Part of a small language model's weights.
Training: 562M tokens, 4685 steps.
MLP neurons of a small language model. Each row is named by its layer, matrix (gate and up: input weights) and neuron, and shows model dimensions 272-399. Each number is 500 + 25 x the weight over its row's rms, rounded and kept within 0 to 999. Numbers have three digits each. A neuron's up and down rows have the sign that makes its largest values positive.
After each neuron's rows, "fires on" lists the tokens most often at its 100 highest values on Wikipedia text that the model never trained on; "fires in" lists the words (lower case) most often at its 100 highest values on Wikipedia text that the model never trained on. A number after a token or word is its count.

L2.gate1192:553518491501503476483480515470501493495572474527537518519528526505498493527488513490480488467496477476536471484515489452493531475469518478503536508498501528484475495498481520482496508508449530533508518491490537522515511495516466466510461500473494499477504488516504462515539468546525511506521447520465476499467512487496516476515481515484500558533544544504500495553511498481501519485523
L2.up1192:475496480514478547503528505514475471496463485500492462534500494499453508505476520500512490476489528492516502498519552566469513504508482554490515501448462551568513521505523497526498484502529526439514494508494474526510535524537547527507494493497501507510479517445501484497493513468514503484483501461485541511464523516479536499492546500448546508491504491497508458470542518480490479532468
fires on: " two" 73, " three" 26
fires in: "two" 73, "three" 26

L3.gate1660:544515479534515530499506494485499460504520490497493518513528466459479465521473522534486523429527475515499457508480496542546466515482513547489519463515469532508521486533483473477507501527488488538532476505509511506493467510501493513511487479467489447548440487495473529488509498512515523505510445503495446527483509531531514497497443504563487497459470520514532550480499514481513436486479
L3.up1660:514480500502488506510480496504509484519529475479545489547491487472504515508491514480483498501502485503489448510523458462491498488493469542501498485450458478480484462469508468521495505454484536513471505560485478498532517517521497467526536483514469500519480509508504455478517489492492506490489467569475498503474534453477546480519482461513530487458451507529513505496486517513467472501516
fires on: " of" 61, " for" 8, " during" 7, " in" 6, " by" 5, " before" 4
fires in: "of" 61, "for" 8, "during" 7, "in" 6, "by" 5, "before" 4

L3.gate1574:479492482542490518519532498477457505529513530514524490495526498498501511498477514513464519497545464520495499491491502461511513503470470499491513512479475576474492531462511486500546494504499454541494468502484490521489535463506493538494528492497511542532516540519487507508542476516470518437553474515494570511468501453505506486507532514537557515485510515562501480492507545504529494529494
L3.up1574:503494521496513515457537483461479487524470498529467514530505494499524573490523510457513497486567491504507503490484488534494512468497567482498511541543493495471531482500509492512508481511490503465493483448481493520510499479515504516537516547496505479509508521501544507467525509505467544510530509516474519493505502465477478512515532442494505523525501488543528506466472478506498507531525
fires on: " who" 17, " that" 10, " currently" 6, " all" 6, " now" 6, " then" 5
fires in: "who" 17, "that" 10, "currently" 6, "all" 6, "now" 6, "then" 5

L8.gate842:479484484519460500505482537538491490485467518537509469481456542489492509551481465517489459491522525503534480460546467515472523507500479516525542527510504543477501473497527471528526504519484477523508490515479530510515491471479517451498495518493464530533494483500486534481514490502511515495484538502531510517496535526502478513521487475499520543483515581465488525515507489493518467506525
L8.up842:476484513483444525507507526474501510491545484479498510527481477506498499487501493484527483467485533494514477529589480499519492467474481509491510498476506514517459454528507456507495475479542522532516538567483524510495514491507552467484494489517503465528493483501516481480477529501504489489502493568480503543485544497514470545511511479529470516475504520532489521530521484503493466483544
fires on: " were" 24, " was" 23, " and" 10, " a" 10, " as" 5
fires in: "were" 24, "was" 23, "and" 10, "a" 10, "as" 5

L8.gate508:448496524513535510458517507503466474488511458435525517477500554514445523480499518489510453534521509515479521464508524467518533518451500529501475440511501518492552506493498528486568477503524461529493499478484518540492503517534460452528526537490477510539523512515485526486502492491506525513522476491504489483523586522513491534489511514528487499440510474517502474504516483547496459524520
L8.up508:454494500497509458498484518543520491476506504486537485466469527517432459503548479540508465505534461491507488473518480507498489551454481506523546506512507546473609527475463490459545497460484432532479504534528519510472504505489529453540471500494496539512529539503434533505480489498489510489507461486528497489494520540502494522496532514491507506488486507510505490495506490524531504482514
fires on: " in" 48, " the" 31, " at" 9
fires in: "in" 48, "the" 34, "at" 9

L3.gate956:514458492489504521542523510509482510486528489453488520493488475505530459453512420508513526483500508503499495493559462523439534483508437511529515508490504511482477500513480527489503508469467474538500501483533444509493510491499494522502504529499524516522473480530490515492438522463522464502506455484492472521442559497532496469536476482531504509510493475482550523528520459536513515517514
L3.up956:531499498512471539545516513532519478507486479509542513486517520554510513506498495505495497501463537521498493476524497538450517494493472532543518502465534510542508451516504508443517508499482459494533490533473432466500525475484489534489513552493537537497528483535473536508505461523522487496476475513455467502496537514539456500501478487497522526523508481474457480501510472540513516508501
fires on: " born" 22, " is" 21, " was" 16, "born" 14, " life" 14, "Born" 5
fires in: "born" 41, "is" 21, "was" 16, "life" 14

L2.gate676:466521480506463494504493562484518478540471447497528513500481498507528488533444490472486463474497466513515546444468486488499482503476525533503464458471498517564490509504510531548499519492545543473499501456477494463453541516481515526526479508519482496512521531490486563510482518503524502495491515509476523477487504497488486489490532492450495501507525485485500512514515507521493507494491
L2.up676:503510534497488486482486498500520503516515487524490504480505501500478502500456510503472505497509483525510557435481466487465503493522520485509446505477495507531522544488470484519467480473475475507451490488485530460426526520494521489546490485489500498513487546497486501497465518484511533459479462500489509479491483530527472465561489499524508483464539491488464475457496513517522495515529
fires on: " took" 23, " take" 19, " takes" 5, " hands" 5
fires in: "took" 23, "take" 18, "takes" 5, "taking" 5, "hands" 5

L8.gate1238:477462474493483474515493465518512510499464504477491483466481504515497524494499461507503486482461527543502517501492510514520466456490541518500480495498546505493539586523501509462555527502507471512460486552506494454518511478505503464513515493526499457522486556484495486448470484482474511465535512468477522471494504489515518512506509538492486491495480523502496539488494508494500542516478
L8.up1238:470516478541531461515523518528476498534477460528502522543461504492497516479513510516490538496514502480485535479480506531529492512518499506532520483547534504485508496542516539513494534521470505511491507501505534562521491482470491472537488506529505456530455458466450495496524513440485534521489505492509531490542503500517540512522452503467455464511501515510524483519455454475499488489521
fires on: " the" 25, " this" 12, " of" 9, " their" 5, "el" 5
fires in: "the" 25, "this" 12, "of" 9, "their" 5, "spelunker" 4

L3.gate185:518506507487483498510509515496508500512482510509509502506519489508498539520504511495482478456531544508507489517484522482509510493487500507462492497525483541500511491508477548494507522501556476520501497479509468469481473466513539525459483503465512458534465464501477525511484531510529484487502502431515533465504587507525534506509523496511485534490471521460531469423529496442522492475541
L3.up185:510527550503494475545488441456488467504487485469464506529520496494488524503500517478525525467503517505497491482514530505507499477500504520469499526493521522461533523488503528501515540470518508488475508513467489505491457452522506505522481492476494473586482501521535485482508521515497499493455528515553521472503542539484518548485517502512489541527480502512529485476472513499471515487491
fires on: " by" 38, " in" 19, " to" 10, " after" 6, " on" 5
fires in: "by" 38, "in" 19, "to" 10, "after" 6, "on" 5, "communist" 4

L2.gate3:533505502496491544484500488475484459481515477554548519461506489515500477493479492501487468522495524504527561494509471456557508491483487529500500545507493519525495492552491461495501517496468454501487549502491493518482480468415511463517505499519502461525516478530489506524489502519551496512458563442482510476491507529527507497486521480497500495479498522529477517520521436478528489492480
L2.up3:476483525518439461519473513489495508518510439451478479536488518476487487493514534454516562488473486506532531489506525522486475511499589500505491464460461487550517531508504526474507491523462509500524465525510514489526498503507490497491492516511500486438460503455499490483442508468538479504518476480495510500514498555517458467512491492499524522519483489472492505510504543516466504530557
fires on: " are" 67, " were" 15, " would" 9, " will" 5
fires in: "are" 67, "were" 15, "would" 9, "will" 5

L8.gate20:527531542513511506517465488519499488507468541461472482508507517584522526478497525527534522496503531496502480521485512528476542530476546489508467529509489476437512484457507521503529477488460495515488507512459527496513507495501524526478492528495511550526482515506528529507538497482483470507496519488525493468528458499497496492498499475511506470532499466476462484507511527511506475490503
L8.up20:504490506492501495489471521483465513481462517465507488520473505532459507502507510528539506512511514488512489464515529518467505513480494523491513484507467494446492485489480456431586468477488487502487526517503507486528565497522481513481531504558516465530513538490502502511497505510487493435475514471523481520556465490472506480503466546487492483536473500518469523541522471482478442503555
fires on: " was" 18, " and" 16, " be" 12, " had" 5, " being" 5
fires in: "was" 18, "and" 16, "be" 12, "had" 5, "being" 5

L8.gate474:435566440492526498551506493491465488479489503532456486469508527521517525482468495500497515535501519498492527498446468500472501491544526496470490502490464464521500523472475517503420509498477468511498490490542518490509519517524494484500482519514480481509502533524485460534539524487485459525504536505517456486505456498515532505513518510463512481509511444491526487509475516517505490440534
L8.up474:518448511503507506495511493498523470497497516504495498551478480523514498485513497490477478535534455444492528504466507509494462489502494563482521469463519450516502485508496516462486532523501493510489519511515444469519496514499519533481520538534530510520500512502468461534517518505509523543459543498489513547473550533499542530504543548488502486464488534554525547481485505502444537507516
fires on: " from" 19, " in" 15, " to" 11, " under" 11, "S" 8, " at" 4
fires in: "from" 24, "in" 15, "to" 13, "under" 10, "at" 5, "sets" 4

L8.gate201:523481479512515492521508495483470512508510473495519517531522508541476453496523503478498536471482481509497525507501513474516559508492493496531501491522514488515504491533487514506521466488502521496517496486569518515510536535468525495526484510476485468526488496536524474486475547522503476498488500507512503518522502505518481490514497508492481510473481503553517515489481523508513523467492
L8.up201:488498532513504504470496515525459497510482531557499530520516456556484544502483496549496471476500530522469505505536503502469527499487532480501482502544488489527507476528514489497543477523511498504534507489492487535508500492475543530496474510477498485482499453469555477487489475534501469483473513463522528489455491497469528543530489506455489514510493515486563501540535504483461493476517
fires on: " of" 28, " in" 24, " to" 18, " for" 5
fires in: "of" 28, "in" 24, "to" 18, "for" 5

L3.gate1639:499492470524515513520505461508505482514483514510471449538511501447489508479457490448507468495476451449541466488519468459529508509502521461500461556448499525486500519499538513503519476486496506512509467461498506475512522517501482504479489512511468503530520517506486493492469521489491506478490498503487517536472512490502518514518531509482523490493504483540493523535486537505529524481509
L3.up1639:537511514471491481485503522495489513455506444493571518502507531541538473506535484507457476504535504499504491460480542496516509462489502544520521473582520509526521525499483448482521509494520506497478542510489433566513474486480507456508496479497468485489523492519560499505553509496501497487454501481540482477515456501550502478475511428537494494484473496487483492492500493490453494526471
fires on: " that" 57, " which" 41
fires in: "that" 57, "which" 41

L8.gate303:486462501511508484481509522526529469483470504448547474545522512468522486504503484551526469498474499479500533496519493501533525526547521497450494520464476515517530491499499505507552475503443446524513489520536471504453456496450528528453489519474522509486497513512527551515516535532507462506510510481574514523520512518533490492510526495495479509486472546484508521524513501494508523502492
L8.up303:536536518529473492533500501498505482501475487489516488571522526516489487516499488495506508539513496517490498543546542524526561504504502457537496491468488529495456453488503484475544483469510504543505492532538508488480517468501488482464514474484546486481525491488530519496474494506492427511468477526503482549482523516509511489515505536493513516527454540485471490497512546487471488498499
fires on: " was" 60, " is" 5, " were" 4
fires in: "was" 60, "is" 5, "were" 4

L8.gate1461:472492468501499491537490488493485498493463515496509508470514497475466533479538495474484503504486475493523509510506511504508496495557487503508513490511501458508486491482474474454473516485503475468508539511535499523475446503496502509514541526459491462449503497479491497517498519525466515484471543519525509491485485534525474528518527509510516476509491529538533460477534495469518497493496
L8.up1461:495487539524512500537506482520512472471476486518493485520472497510484530482505462477486546490499420480478514487486449485486478489547502551495513477541520515522490503493439502483509491465469482421503498535530536540476491480513496539490480498459507486425502439534500482537531492533471501533515508486506468521501489490534482510502533489495531478517489481517498490502518467522490504500535
fires on: " of" 48, " in" 15, " to" 9
fires in: "of" 48, "in" 15, "to" 9

L2.gate126:520483497510511498493475514513483477502501520506494494501485506508516545497536511481483529438505521481494495562510520525506449463467504477483482453492482529520499547470512570469482482528456479522471511510516484490526539511478520498482503521465453521467521474474478504527532489508491511493512504517478462526506480447517496515508514505476497483504482532490507490469427459556499502533493
L2.up126:536461480524478456531504459484467501503503523539493527514475459472485492491492484549499495490508494494506501553525512526520486503455498479513488545514522476458516500493520550516460511520481492547494504487487509460534549523516498531488487480509521507511523502499549491485493479516492528496521466497474475524502477496507533499504464534504486543493516510510536500520509500546480529520540
fires on: " film" 24, " video" 12, " media" 6, " Film" 6, " documentary" 4, " listing" 4
fires in: "film" 31, "video" 13, "media" 7, "documentary" 4, "listing" 4

L8.gate1333:480538526494507501497510525474537477524515494505538476495525509535461511488500517480498459500535495522494528494441466458507532482510499510500515505525482487485529479503488490543513511478562500485479511507478504493500528519480499514548483508527508507500497518503497583495501535481481533525475514501537498523488519500497476500485558487489489492476504511530482504481499543503513470492473
L8.up1333:492501544519508465500465478537480475497505509512489531516516498528469510470500479539525499515474490517445486512503542479510554519515505526488479503492510505520518518445488508485537453561476504512506511523510511524436511525491527450500504501495491503490505507506512533561524477488506505512500521522460489490471452472533500514491529477485536460509521462488483531440557528491494500510520
fires on: " in" 57, " took" 8
fires in: "in" 60, "took" 8

L8.gate468:530493480534547494480489491492475527481473515501500493498466541523465510504498486491456455537513468464537497484483467521470530491510494507494486527506449492496554467481501446512499458489504493489477527488467538524508484472444505499527507521509519509481487519523496496493496511575511503465512510497521504478538495511465478493489553501521549459502517517478548484504497457514527507502485
L8.up468:515492514503505500478517508481483494491476465512484458515453547483514471496536531501480479508540457499485496473482507497449508469510502529501523497529518510549530493468552500491536509493500515528445521552461543522500513468472518553538520493530518523466489540480503496499557480505468540486545497465524505498506486495513469537454497495513521468535479467524518536538488469458509513507475
fires on: " that" 37, " he" 7, " following" 7, " the" 7, " next" 5, " years" 5
fires in: "that" 38, "he" 7, "following" 7, "the" 7, "next" 5, "years" 5